config.yaml
norm_eps: 1e-06
positions: "rope"
rope_fraction: 1.0
attn_scale: 0.177
tie_embeddings: false
init_std_down: 0.0
lr: 0.00563
lr_head: 0.00807
grad_clip: 2.0
warmup_steps: 200
batch_tokens: 32768
z_loss: 1e-05
MLP neurons of a small language model. Each row is named by its layer, matrix (gate and up: input weights) and neuron, and shows model dimensions 96-287. Each number is 128 + 24 x the weight over its row's rms, rounded and kept within 0 to 255. Numbers have three digits each. A neuron's up and down rows have the sign that makes its largest values positive.
Before each neuron's rows, "fires on" lists the tokens most often at its 100 highest values on Wikipedia text that the model never trained on.

fires on: "s", "ies", "ers", "le", " women", "ities"
L6.gate341:137120101156116145145155096132127116148111113134104135124128131089141174139118105120136121146131123153085104123134132118059132110182126116177107109080133129086150136119131145074162162119129086178118138101135133084144132137090142138160139148145114137107108156122175152127098078124118131141114120101115124107126124158118110126093127113111143088100160100121125108103128135139140120156104157142146134127129130133112107109145111138129116160139119093124156084142147129147107103163095152153128203083169122089143110138146089101142114133100149134151126160100153111132118161083161107149
L6.up341:108130147124156110178148118084083142093139142114159140149132116126184140139110174141132129130101137133148100126150129117105137136110117113136095130135156148091144130112102072122140169155137158113093105116156151118152170139082147141197144154161160077086136132089135135167119134082082125127127085155122132128121165137121120122115128145123085135120140156106105146114131112105107102109113134152147159181111122112133145144115098131152094155128068129131131094151126130117093099149126106129112117129180137116102135137136095078133145132076183177093126110130105148119143146133162144119

fires on: " Po", "po", "co", "re"
L2.gate165:116085128124129131193175148132163119165119155102170119141127160104105158136092138109140110129122186095093149116150111110095104166116090108110119140143146134135101132137109133114120144103104111119158119080123122112156144129144113109096107112124128116171104086087118099131147168082162106146079101159099134119146177147167152102141138103097142113116106151111164141142128145112196110088103151114115135108107102155137137135160105100122076134194098128130112120159141110097077128135147120074102118091142121105103145175115136105139123100105108147134126100148134125079119121146128115068
L2.up165:114119138129144151140141089114136094100131142111116111155168178119130112122080144115143094127091128112086150111101106092159085162098108139146122155145118129157144134164173137117136148143122116176091171103109131107099130132101121152078113116179085129104120068084127083126132101115102083087144108125094108160121133162133111132128153124166144081120132181102132084112157100097152099095160136114140116129134145138126158088145153114117146163105109139125105158187169120127131125166084125118130112129137147145117068128153153113127159115116090125169146100124105149102113118111107095135

fires on: "ly", "ally", "hi", "ver", "y", "er"
L5.gate392:135153140121097113108148150112149106161161158113146096150142117183086132135066122112135105129130134123140097111129190126123088109107091152159103152096171125183144139138132103139155120144068154142074145111146146164131113110108139096141130107087126127097129134138151120137115098143095111120136102138157104110116151103098172124163156100115133146154131135129153116133109146130151117144110099125113068128125128178164107135155091139118132087170136091141106122083126115094126120140099196134160131074126131125085120132150131102091136118136119062140126082182122094126150158126153130100
L5.up392:090126097132170117127113118164174143151164186114175106147144156149107100105132174159079149086093151140129095102108110134121116139104157145129175124063128119115133124156121114121157151123116113116155112121134095140156128122143107116122090112121130135155108130163138104136094148145129164137130160078105115125104095130081168107188140157112106161150082125130134128119129089144140108133153114092139153123114130140108113124158096090116134125154096129111147141079106186126118115120135153097133168136133147122142087134115143072120093125117122159121098172103143129111114121103152095107

fires on: "s", "O", "tra", "at", "nd", "ł"
L2.gate593:116094138102148131097107116113133170108147147146134132099138136123161146109122117121116135104136142133105138121151129109158137127142136154123121067114092088131113111130047121110099149107136091115126115175122110110099152070102111100140124146142114163154140158090124149090105142159165117143148133130109137113127102146171165127137163083102141108108094095136144158168120087122099098129153181142126157130098122147138167139119150136131089129145109153157141089120164086141105136139151078117127169108113108125116132133137129139133129139129088172092187135132151103111095128159110126068
L2.up593:137150116104133127167153156128114105147151142146145119111124113190117154131122118138075137090167151156095073099104130116194146120159091117128126111120145113144144138098106104112089126126124136087164093143131098112130126160140147113085160088149129108125153124099087130112131090148145145138131127131120134158098142144188118132101162118113148127121133116107134170133117157077141098077154126114125118110143157126154135096093125115146140139115145148168126119113137129081117171115088107161111116118108124100115131105124097075135183152151157135103091122108163156118150177067134093129

fires on: "ing", "f", "ver", "v", "n", "der"
L6.gate5:111090118134181101131136121135098122104168122145127172125117102115134167121141180135145118158119136149154141128146088109095092190127118133117127118142122159108142135149097116122153128132144130125125152096131164112110131121143173134161161118096125119110165108129123152132159141119147158138125080149123156128137175094112121150140134117131175127089130150122163126142136109149123143115134145148123134121109144112098111133098148119127151077119131108121160149114143126131172137114098157106139057068125140158081137114151118100124157149142145156093137084114125129140110133130140116127
L6.up5:147110145112130140149117153158096144117086125130102182127157109148174144138123179121090117135142154111149167076126134150142126116122105128099095154162135183115152154164156106106146129105124116159124148128150108085140119141184149111107132112109113148133129109142134100120111065095051114113126146135089122114140157091135148114076105081144117090122138125110164127091124109136164144116121131091117189112119114098135159149123084109113136096134116192143116128119111153093164068132073118140155101131130114150126132113125144156119138153112117098134104133123123079131144124121134123130

fires on: "c", "un", "tri", "a", " an", " a"
L5.gate319:120118144102110132102148124119146088092104147145133130161118132164120106090157173104141118113121076111096129091073063134134175116097124124138151121147134148125131150122121102087071156162137117113143151131150171096112131147114117110123118114168134083112140122125087122182149113109136171107114129134130172087152120132086141113133103095175167075139087130107138155121119108127099184135131170106161158107135128120156107150125111138121133126121139151127135128140101139138093145157125122086138124102171142156169171145112149099135109144154124169142143109136123166155132137149126118123
L5.up319:120152113122147151099104135142175136096104116094142108124135134140116091120162163159129119121127121162158065136103118114134154133101112145129146155160109165073137097136157126069119148171187097114135161112107136162100127096118114130089108116164120137102152100112107101146114097134082135125123177123159137106132106137172120132114158134153087083143105089111149086109161103133140130190151133120140174129125078147121162129101141116144132108172125132191164096118120134094120139104168120149165149130113127146173146117125144148148107151111093183163150135115096120110087111136148126093

fires on: "ship", "ed", "ing", "na", "n"
L3.gate334:125158121078135101108111144152148164092127124143101100135084163120125139127110174114184127169080119130113113145138172098092120132144137149124131099108088134120136174138133099121112110161158126158122068131145145137106149127127161167147138148131118087126154094115123165112140122140091103129141093087162116122145127136102092107103164119182122129169088130122116080139155111117129148115137136115094111092169127144136142116158112121134166172118143156150124123088120124145120136140113165159140139064122125145081136166135170183116168126152108097108104109139110106093111089096135110115
L3.up334:148136189139139187134111111099133141156119127086079181128108134179177128120071117139122105153127119115120150124148139070157129121128128155113120146119138135142112108142133119106151146103120125114079135122114132122147104097139144118121123120142131082109147154137141129115148120100095118110083108104139159142139076119115115104124185095138171155094116094086129144128111119136164113165145128101178140143100089085131136126123161118128157078180095162111153072125098093185106084163125110135146106107111133115155088104106135118094140093138128116102096128125090100103165122082147138120

fires on: "y", "ved", "ction", "ve", "dy", "ter"
L2.gate364:131090148146092138135130103101114149138103153071125095153112114140139142163134117153137113166104146115113108121152142119105123147138160145112147172126148154126101107133151134115148137109106135186107138160142111151114152133122119117143135183142135141115133126133114114095149094132153146138130135112123129096183138096114179100141144089111153142133153110138123137111106097118144123083110121051111083113150121136100131169136164113128122097123112152098106087152119168125160144145132093144126138135127091137138153093164147172088103163106101160099128123097107116136124143147151095106
L2.up364:132135162106159109145158154120088147129113149143125128118137146123155122146135179162119128113124095145148135114157131144144135128098162155144163103085179128086124139147153108144117154094148128114118174123096127140138106153134130179127132098168151132116131092150171118104124144108126059114117105087158163129176129114101154121135146108105145112156139131142086126115144111132105148105098123128080178128098148120152085134145102152150162162114116142159124105113173112157113120144093084105151140143099127117123127092121151141112120124153087120163131140131126098181165084111143144146

fires on: " se", "gra", "se", "re"
L5.gate163:078131114130157126146158130159104136131216113086094104130128121134134083089137100164151128138125121135151122116110076157135144122107133130145081122146120121140148118121137125098139109115128109102116125159134158129124092128114181133131161131105182120135150203182104140158098125097129122153117120083095136123142152117161110108144156117127125142121121156122132190082116151154119084148149138126116134116108109118115111100139111141122096144148129089118149092175144160100119148132116138125126118143160099096127112161146124108132177111128117147116129187163132094093125127117137118120
L5.up163:106129145122134180149136164167165122136109146147168138085108112144137076155098171100081116132116085109118125137129104141153123138108099101148143175135115095130127103104116153103154168133104165099122140124105129107069178152137142102095095143150108100105103085091111122117136072121130122094124132088136109137117122138102104111137124095093095097098118105121154074149119152104138129128120140101134164096142130119137110093133163118078112145131126131146155134162155120118115133119121109097139142130122128127085127152088134073121128161122147102140159135084120130121099106121125136100

fires on: "ly", "t", "ga", "gar", "ward", "y"
L2.gate529:133146168131118116093167114176127096100153152117154114145213131126065139130127143106147134094137096098134080133159106140136131104120109170094132123109137088119152145130122096094121130158086103132106139107164160156155126169117134140147145112117168138103161138149122109142087102123086089115132143158103106111166136142142124158098122137134140128124169136146103128103111141144102109161149131111079108159094106147128147153112119154136186162154129129099114136129113117109145130126128127148144142135127099134128159135139132139116112118107102140125121110113136135162110170101115122114
L2.up529:114116153105132122121126105158116110095107173142119095123151128123102074092109134092137123089113146103156134120132063148160130099103149174127166131127141113133138128144097123172155129119152117104083120137153149141182151168147128164135144103075147159128147113132140137132111081162144072106145135082109124115111130143128115149117108113138113147115178063122152134102091107124119091139161119106121126141102127112131124107165137147131148160142096138162127104115125141136144141139149157122142143137133114131124153098156123177087110082129097133126115130136126121138139152167115149099

fires on: "as", "ve", "s", "p", "y"
L3.gate470:097086114074121097139148144150148151123075114113179064147105136121107119092107102148136115130136144082144113125111092103094092103125129079050129109113117175065146176150128105113125165139144155120132122118117102152145134145085134137091147107122127132127129125152119134096131138139128136147144091113127154096140134137110118115132152126151153164127153132094128142182108124141163101131109161108097104154159120143186097130106124136141143134134115090108127116132127142129090142106147107080114159142146167102139155128121112146081114149117141087161100138125158094117176138114150147149
L3.up470:127135141135150135148100154184105106136137157121143115109146169144131131198114103121146132087134124097155116115133090149114081090131155113095142104125141136085104124135103106092126149113115131137142081110130134134190151151167133117144140113173132139091116112073119102095139204101123105089130122125130113097144133086106134142102149094143132136130154149135132154103146154125118086155106158150158154132111137168163093107164134136104135110148098147129105136120130145159135125144145100113139134081134142137106139131114125149124129125133103129159137147125142127151148115146112084170

fires on: "ga", "ia", "ber", "or", "en", "the"
L5.gate435:120120185167144106122106150110120117156133134126117086134144137056117105145091125152100154172106101103160102143109118157154098108141110121109113138133127142204123128124155118109119137101155156152140124135111098118132142126129129188090127091124131136110093101142155101138121120149105103166114110135158169091139136146111149129087132146136149139117155095112164130105128088153104155084128131103148092159122152141137082134139126123165120094109163072128119103099141135155120119113167094171134127118161138104123109138129131131102086116145149089087143099134119139140096108125116129169
L5.up435:124139143152101117149118140115104125096111102181105124120146150105113143130068130079088155139102110162135112124118140143146139142105124073142088159063118099159127116155146093111135119113163165158122123144123104149143130133117115124079095129135101107124131148124114131155133143129152115078109116126110131148109108124136127122156164131106090128112106072171152146118160088114077130112075119144135112133115145118111126131145146130109141069115123104124118124108139112160178153121161095169136110113111135117095053128137139108080148090150087135163119090126067115151155123158140139157

fires on: " In", "er", " in", "y", "c", " the"
L9.gate226:123137133133170149167126139132129161125122150138158115123147080147157081101126131115118159118144140208135098134168144116125161076153106157161109151167137149128115121144142098148095093130150148122134123134140124129099144122107144099148123137112181109101135164106095154149104133120131106109120133176123107110070155124175176164122094088142081115120153118116132140118090132124133125109147133122123149113114082140153114134150131152109163152164140057097129101092179112150130152125091115165097117116136109153123124163132133182121168125116141146179137105125119099171072130144116157111
L9.up226:106112137150096126094130125133124085102157132136114113121125117117112164130115129140118117059136161123172123134163093113181108115099145139139155145111131126135110118116086122107125133127156114129162112162075162107118124162137112085147132147146098116079146115148135112170147085121142174143121102129122129170143149165097133167134092100061083132154099136146096134140090110141149076164100170113122178147101080172123137146111110110145100130166130143076158109126119168112121146120157155108139156160126119123170136137114137118125114141067153137101102128114136119106109123114139132161

fires on: " po", "hi", "po", "pp", "co", "ic"
L2.gate590:126075144130115151165167132118146157095151102112126116129109122118149144172103126177113124090125105139160141121082113165136155146124123113084129134143127148126069101139079125141112138146116133097123134184100101139112103100147117166165132093115128125104124112117137121110112183102093126125107108151092176158141144168141108125120135141075135151115135125126130132138129151144110131131108177092149142113121106164173118066116100151183105109114149148137164197115131086150134041135140106094083121145119171101121128171127146098146121177117082120123163096124103130104145132130136144130
L2.up590:146086102125093108142128091141158098111139131122160149123107106108167112138128150094134091111140111132148136075134111088176139137134151088097158154108147139138100113150150078117116127097087100145115127185118114151181063106137132134093147134127117128138153074118132142120101149043140080151107146144098104162122153139153155127138105138140139096086163167127140111161166077110130143124134135154124127133128152118148127105137103165155116106141124143125108178128141115103128131110128108087116127142151127147151113153156120098156148109103138100111144113100102130083170126113145196161

fires on: "ed", " up", "tten", "t", " out", "en"
L5.gate542:095142158110138123115182137086138120098146117117180124101158128128135088118156167162106117092139116122141068131122103120163127097111115152119115140107112119172172088110201127120097137139121066111100097130103134154133080137096112163110135104178101080119117112151123118159121105122146106146147094119154130148098121135088142105157130119146127123142133108092092146154075128112147095132123154143133156152120100131138133099127143153130089173103137112114138109144162125127129107140137104134128117114140085131144089137122090133090154102145114119126132072092158172117158134133102096091
L5.up542:144135144161131125104152160141133146094147107106117132120121197148152107127119163154104081123106156137136146111086093090147104117086126130103127113172136158158179140143127139135132125036186154126170095138147133157156113111161191141131163148136163151125126139155097111139133119120163134167175129159126112130091123141146121125146128094138112118115139158132100166139112125120134106110122110175112158113117135088135144221123122127127094130131141133140146113132141167087108081142164100122096148159135150096169164152143133127169102094118098141155108104133122150142129123143135168117

fires on: " out", " up", " appear", " down", "p", " north"
L6.gate225:108096117135172140153132115133101145105131122127117106134151128119087146121114118153116102128118130122140127144131142129112115113108114162091137139112095106116136119075135129118137123157140155107100103127125119179124136109127126140097145099143125089152140106146135126114125153123139124103099117102122153137140146120110107067152079135091097154134064115110149154118164216143149114103120139135130122151131117151155148165140154111152081128078121123101162130162141122128077151133178122145152133099135102153114170136138119164137119092079103108167107109126127115116101091129136091085
L6.up225:145122131156146091120150147132145143199141136140113111149095147128134133040098094159147115109117153128115142110124177122075106127113117098085088113156137138095132150115112129078121150104134144144139149144102129203145125116153124142106173115116149124161155153121137095159154095096134132157126113147114151154121117145144130118145113109165108120104135116105118127176097095142098108128099103137139095162119100129162130116154144102160096122143162142093170150121162130154137095155113132125127115125112144165149127125154100096129149111076116121124151141137095099090147140133129173098

fires on: "s", "e", "es"
L9.gate556:124118135126094154174154117144113109118098169144151112145145164119146136107092148091141129117151139082108112160110143168112094108114103161139100149102101163135130155152101176122116115164154118127144143103124153145124156125109117171117123141129124098139127085094149150129142145132133070148145104108090146111123172169122123103072126147104143160143112153114128128142106120111112165146155151113115118129099090122094137096157109171139141167113118090152089119100149092120113204080121116116139146080140153133125145117185139115088070120134116123088131118120152159174146138119123082121
L9.up556:149169152054130130112087113126125153115116110112120147147143122151178146142111122141098095126134158156102146104117127162140071093107128141123107097134121117098139147063120110172144163131138121132137106115171157129118148137114136109145114161126106151109104118130160131105081095130117122107120106142135134133118114156116143135140134163111116169101117155131139152164132148109143137129134092092132139097105082141135135119137070133165135168113138135135133101121143139174170161091115123126112114128118120153112127139131112123129143133040138119154158119170135137125175136126145135088

fires on: "s", "it", "pt", "vol", "el", "n"
L3.gate87:122139135119116124095153101150118164149109126145155109118117098120130132116121149149129140127129133113134135126152090123103108111110138138108116072089133155148145179068188136154132134130132130170118119153161128142083137111129109141087111111160080132134171134119115113113115140137137149124175170165143183157132143174105162122156111164104145113121127154178096162138111166179134163125128119112162153115054114116118135152125153126123066138151151152185129122108171123140108093136130138121097159134163168111124129152179167133097168169109118117113112125131133152103131153118159143149
L3.up87:143127133104114117118167151156098122116142121148124162102132111130113119122115150102113145098119135116172107129138155110126136079084111133100135120120107145137124173175188083105113138128129136202116132116115073098055116108101140171123116108125140145131126146176157141118091105142113152107180137122133125126204166131089123133121100183104163150161114169121118152146117103131123093138139089108118137174117153118121157110135119127123138097142113125138151124118154118156098119145120119156112127164130130165143162124136151136112144191166098154099126130118145138125102106091156093154

fires on: "gra", "ra"
L5.gate454:134138133147161111136121132126100114150128110132172126125135104138131126140129132158150130176112112180131088134143110156140144119133101090114149101143083165115094153125132090106119114128149122108088124143106143127154060127104168140129167065149123167108136060136165150161112115118119152116082124118133146127102198127156123068104154072094099107108135122094110119094129159110103088092150141123169162115129131091175109116145115158147166126165129152113128137114129165090108138136098131117099156108134109158129105117129156152151144128125122133136124126125129110148138145168096176177
L5.up454:110122176134106136141164151172084111102171126132120150094155095120125106115130119116122119150100102123121114147130122144144123104127124079161159127121129151146152137150102127131175133131125116140061113119129167141124097138083165139105094134142127088152140112114183131115105084164139164117136102095107124125139161122107126119104141129118087089144087112075116141108138147140127158119111113130161134105123163148109114092122152098105110148117137119112111131134104143123140107128097168110108133101127125176075159115162170092133128100146097130118091141103151130121115149168127163109

fires on: "ral", " major", "ant", " of", "ial", " in"
L5.gate545:114093118096137168173113126101121157096116156103182149149180122109111100108057115125108095089106146156117142118076150161119103141128121140116136154092165130120120139123118123105136137096135190126144128129123107111126097135121168142131118160146152127082115140132160141142172123148166135105115103130159135083121128126119160149135094166158155137107144125113152098173125108145113124113111154127125094103116119140152137187111157125107122139161141135114138131119156134087115097131113126137165160149123162143146094099119128145109097144106087130147109173114163151129107100104167122155
L5.up545:149100182098132141182109140123113135108156127145160159182160138114117108141098125127114128126071108164091119139099111150108136113124127124119118094110129099115124117140141124101127079133145131118138129135108120145163139158129128155140160107126184140120121173168162152149135132156134158112112088121100141106106120097096152092114124128120112102103177138078109095160100119176088096184127128143152148114114146117110142134132126150125128178148125124128114097138155120102154110111102149112149128134158126145106179109084122108122101121110099139123186166104089099101129106150141096093

fires on: "ol", "o", "E", "W", "s", "mi"
L2.gate357:141108114119088163155099126154123121137096108120143145096082094138133096098100086126127132137142113132127131128119158132118130149144166129121117085100149128095167147106100119126140095137140122145129150123101133158098054112133136071144093117120126158177136159113133126108153103089110112117166113114104117148149135157175124111127130155111128102129173159136100155151144089055100096118106155106157176120120127130123141134132148145082077173127133102120125128157173129110137099119170127109137163078087142144155141138118141111106147105154090128139135113149102136152150094103130127075
L2.up357:132129086142128121145113155061146112155108137131119094148100135187102118130145126116164118133131100136089137136137150106061109131141119152142096088158094135135174170120103161150097128106127096127116116107112134136099170131126157117111132138140140141097116112080125165118098151134150135164126147119104118171130159076114160096161081155121122098108123154123152121148146144088125147125135146110152171107212080116081175102135140122116098138126160122164125173149102116133128183109121112155142153098120099088178169172110128151084139187121134111107130145116111137106143113127122124129

fires on: "ri", "ent", "al", "ed", "tic", "ber"
L3.gate467:146068172101116124124123084124143104153115154177154101134104089136152135111123124153143096136117145165120136132153115092120141157149120119130095089115138078114161170148117122118082132147139135124102126146098092142103153140168135120111158138153120119108152106125098133159139120168153150130137095133127134141143161105163139098162159087124142136149116140162141122140113112153114106161135090128097123140143124083166145106148126168151107131133161116157123121128110157124106110146068132090118154154142103109130117118132134092137135093112143105122126145129110081084155140139142147092
L3.up467:090107144117093121149127142149129118141124137138142121101138155132126132165126112167136116098154120118135146116131136142133151127150098154154063115165122135130150138132149117125128166134150140111093101117101098122141162146145114109104083063125105144102117162095092152149135114141130091122152145103192104109160139126125122108174133114163126102139132127138120146129114111156124119155135101122164153107115082137120106155163167118123174135094136132185159122141164112102138123164134090103079141155192093083173117160160150104126138111108106097125129189125141109107086121131124127164

fires on: " Po", " po", " Mo", "po", "ling", "no"
L6.gate63:117070134118099092131168144103115107149144118122115116124153129111152102122128113125105129103136082110166134134125120155134117142162123139138134181117115126078140129116074138084115109124124148093121106127103131119121115109079106101076147126146124127147153126128154105115167141155113151151072087147107160175153149133152106106096124138134154151105101118129142113158105128129219126137140184088119130091125141158133093111113132121138113124113141138101135089140140153121149093136117101143128119098113100140064090136113155164102114145134147112127121103114106120129104154173109139132
L6.up63:142158150152110167096136116116102148120107101102157140170171129119130091094145158148143133097123159151165131132148128100140127104113132105117092126144125085177097173095126111085119110114134153162108138146145137173144138143144141181126146135113132115141090153128125205080150105137158139131129097142093091137115166129144146161137140156145123151127166107149113091088143123155146125104094142144142137146146105125135083119128167156144138157122127105099143165164101135153158107081125138140145103155129141094178143180132129081138104129120074076127172067125120080129151181104163149132

fires on: " a", "a", "A", " an", " one", "e"
L6.gate106:096113149124135120138137134115139114145158126131127127127115134134143112116146147114131161146110078125090105122135099138088095135121159123116129100124113142168151078118143147132100152141168136128163092123165120132133123088116125157109108145131089103096137099114131146135126150063107145148120095186133146164101143104129127089119087110114170161112163108109149136133128119095082148110103087091144109120103123137134154125119129067131090145140148121130148142133140101142144103105123119172157095085116110116150137100118142081131137157116124110103153109106092111115087148123149117064
L6.up106:098134151121149127138126154112105165094141125078104148120096146109095122178102156138137110143148171142139101115103137084124155134102142144129059115165184156121162123112157111096100125152175127171123131109128165163130113084122121093124140129144087125092132136136074116136129116108106111146107185130121111175150127130149124116124148132160163136097122099161141135141174094106111120133148107110104155137153146162090138160109101101098103148132135115123107085120142143122166105129101124128119104170102129141133170082143129100157113147133160111129101118166125148099132168131125134137

fires on: "s"
L6.gate594:117088113142109128155130074117109154136121195105157133180130140153121128136077107123106115113074105149116091144143152130097115120081158140124152165127144146121189137078127173125143123119143132159128122139100094151131127105144116121104173147140119143126117112140095167156177114142136160143145116144123121169112171146133139142147161112103126111089086109125133120131108118111124152154118134141168116133097111120120118153127098149176123123143116153150125091099171148108095106124117157125083153122176065125130109102179144100114131118107143133112142181110132168150108140131163111129
L6.up594:117132130125115093155148142118106081101172148073119177110080143195159155132126117130118150118127088161136101147080121119147145129096147143079108144084145114092140127074120147124145141132125106157090092118111076091098186121119153109165189148135136137078113120137121139137093103174117144136188130131101134150156147111143128142102127110140144151130115140096070110143102133114140157118102100120138111117110118136111075100133104133129124129124149117139138138144122127116123132139091139142133098145115122101130140110106126087131117109124147148115172149124108171116158165129133141145

fires on: " a", " A", " an", "a", "ly", " An"
L5.gate460:106132132083116070164156123146165118131130171102117106146121120158107139118120144128150115130115124094152144131122138173085168125107114107150086125134116136124099068100176096092151199128099069061115147155174131084130112146141146131145099127130110134115100123108115157158130121113112131153154131133166137121097104113133140123116104110124161151121096089125101149126080160131116082135155125134157168102136134089141146106125121127126099125121130136172158130140107136100077097129154092124146112140110128109118122051139124122112097122136140107108107131106121126169100132139137105095
L5.up460:089147108128135147145115156128165098102168121148114116122149126132085089130110149140106117087110143141137107155130068150088129139121169092119102178162110157151127130150139116105132127102136162133144108112107157143096104116132125117097050135132125110098110121077112109154101102136108132131135122169145124126092174153118191110106152124098127122106098159142162120111121125117111123120128108118154145140145145145128130185110113110131103167139153135158121161086148113113131133078137129093173108149138112147153141111166091103128112114174127125108128097110139154105071140143178096162

fires on: "a", "ak", "les", "na", "j", "dy"
L3.gate224:126116166122079144153143106134104158153141081107113136115104140125173158095108142144146134107100118089120120151114141109112083105148140092150120144154114135137136112169114132159127135128157151122077177142136138103107119136128107168165144102152115137117151108135156128120139151139166110131114138136128129184136117108142080150137148149128110082110109109157117152126160138141142114113092169084125143112126147124124111114106140143218168099187138108151097100089083127120107156152160122138157093138154145075108109099132105144111092072135136100138139114124131135134100149141139139088
L3.up224:119111154128128159156157122135116108142104154130158114131136136123134139139126145068108128137120113125124135081124168144162147092102127119167083133128096073104106118108149102139140092082084141116112120083166118108124156146086116122177100120137133120088146159135140124125137121114141105126128100114145134171129110125121116113105125114165128096122137123165153100104122156114104133108126128137133144119104158130111112119087149147101105138128167151110096084124109133146107135078143111079135148104146159142178177155160105142127147120100101126112133122105129120106118099117109181100

fires on: "s", "us", "ed", "th", "ch"
L6.gate172:161088078127142106136126126115170159094168155106137125142142118187106130124123140135060095111122109133085133100094136097112141173157161145131146156137101189111132134124084121111126121125129169200135095148139092182109122139186123150162107128120128157124166120135104123085102162134112145124139149140159131163119120088100122100139107078127129141126137143135132120161135146125109153135127176096168152092146110138108140110141123114125118128088118105106122141131083134178119107088153159129091134124134059117148165095130134114157119140133106129095124141132165129131057104148097153150
L6.up172:132135095149097102116155181127103123141159141166114107181133164150180121133096133107090099123101121163140115110057130143129113149090096122114152108144112116153132113138130103120158160136131140127140136170126083109161100128144139068134104122137151119131126115092147148109099130148151101162122119124176155154149149108180117097133133128108175107157142143114132115171130116089146113112148148124109115109132094108141131122127164128113139164121111114172123133096069121113161155141123166151108101149149142130158159113162149143107107121132138089176132136147110111116099131160153145119

fires on: "re", "mo", " of", " in", "bu", "ri"
L6.gate160:104096156142127159081152166082168111110134135119172132158149111123097141130114153135111098162132145109137115138134155127147133198129106091137142090116153101155140129115145133115091139115117142128075113140152105141071129157101111172138134111169085093125153149128111126118165090129129105148084124097131125114109130109152124102162127159098102083139095112101112111128100124139086151140132160151086134096139132154118115146120130147115147126129121138096155109130113138140096111147138112125115131157124106114136163103122096121124169110124139178145128045086146118141096115155115116172
L6.up160:131156167099146187161152132121110105103142154117100143126129120101135185112150113133099131176110112137101097085124128150100165161155145079176175116154121109132162204157154122140113138119123130076133154158175145138150141139167143122150135098118081149096141125165164159113123131143098129118118154101123133152149134131108140110157122123109099142113129145115178129175152131140118129134125137210109108147128158103109134140108124118153100149134135124131137136152116128162170121154105120131146204134139180106095121143103130110110129108129114139110187139162112125100132131171147129093

fires on: " st", "-", " ", "T", " |", " d"
L9.gate572:118101156140139098117157124130143197103095147089165106120122126173128160117159126119135120095146050126144149114150143137107120174137145098177068148172112117108153096150121079146143133191121145126133125128159127108142107100118156117140129122112115103116132108087147111121132180163132109169108119119167147136107119145136120097155119119092120100081146100102130130111109118142101123107107127162118143131116083110126129123142149150158107076117100143107113132116113108105137101130175148133144141169161110158153114103123129101135169159114087132114135168060126132169157115110076148086
L9.up572:091146146173140171135132084121153150108102116130155124117161088131114136116154121136105102097112088114149159112164110156131108210127165087137109159151149172104124127118127122147140120180211112114139127142135130102154123137143106126152143147138106118124125176068132061092164135140119163120124148162153152132153123122123110149134147101150165107091097155074139139147148107121118141106119139144135137098153109074145139117113145144113120137098087141134100113117127112130171123133165160109164196148129167122117121149142114119124136136119079124136108118147094161150114115143090114146

fires on: "ci", "es", "mi", "s", "ion", " order"
L3.gate387:174076130105141174143114074097118135127132116153116119145084115101130127077107148153138136103139137169149127117133113139092123102099110129117147112124151139104138140106150151161111123146158148095158104139113112162142115139105136099123151128103098152132174096126123124112174102069132135105171160166113150107132152140139115142121124202124158120093158121085124157134108113123133144106171119117156139148099154110097127110132138132097092129099108090120066147071166150134131122105150087145152118187147097132178153114103109085114123141119127123170141136104131101166148122140130135079
L3.up387:123104126158085087176126116097125153116064111104140140131135095161131136104132155111151123131132133119091176129101140099153126111145132085128126132142126139111115093122091118120108140140109119111114131106135115128163146099093124150092104172147135112126107162109126133118119093149075119103149130120155163110121128107119156163118113079138110091101122110137131136120127171066151111123123157094079112144137112119128103122144120121119116151116121090141107141087181145116134115112074086171132134143149104169168094118118120158117140167083137121121136152099137117109100125088156120105

fires on: "s", "ly", "ed", "se", "li", "os"
L2.gate381:139134120126141137067132122126154114128161122142143087102141147110112133145165161109110164095126118148121130203147107129194131142096084115091128144106138138132154135124152138131098135130106151154114129198112132131149165138167115172131084106122136138152130103135123127134146140122180120119126116111119164121114106095117082106098151123102173128137129104152088096092080132167131143097162142111193142124145113130115171059117137111128105094113143151138160128122100125111151145152135134089125139126135148171120137120112150103102104139144129127104115126117138161098099101148170149124
L2.up381:118165157151175117149123121150101169144150132152118142146131103180147163160121138143128116184130092104140122129131130101158102168116119122098140129075114094146148140127132077120139172091113134086145125111136120083144118127145129100108122134129189148170121087119134136096127189160107132110144109139093159142150136112169167110104156123064128138134110162139118086127103123155178173120128179102082137111138107166137147100136166100101128120104126116140090130105173138078157110151074182127069080132129157104139141106143107097091132112129119100090094125128131142112143107104144124135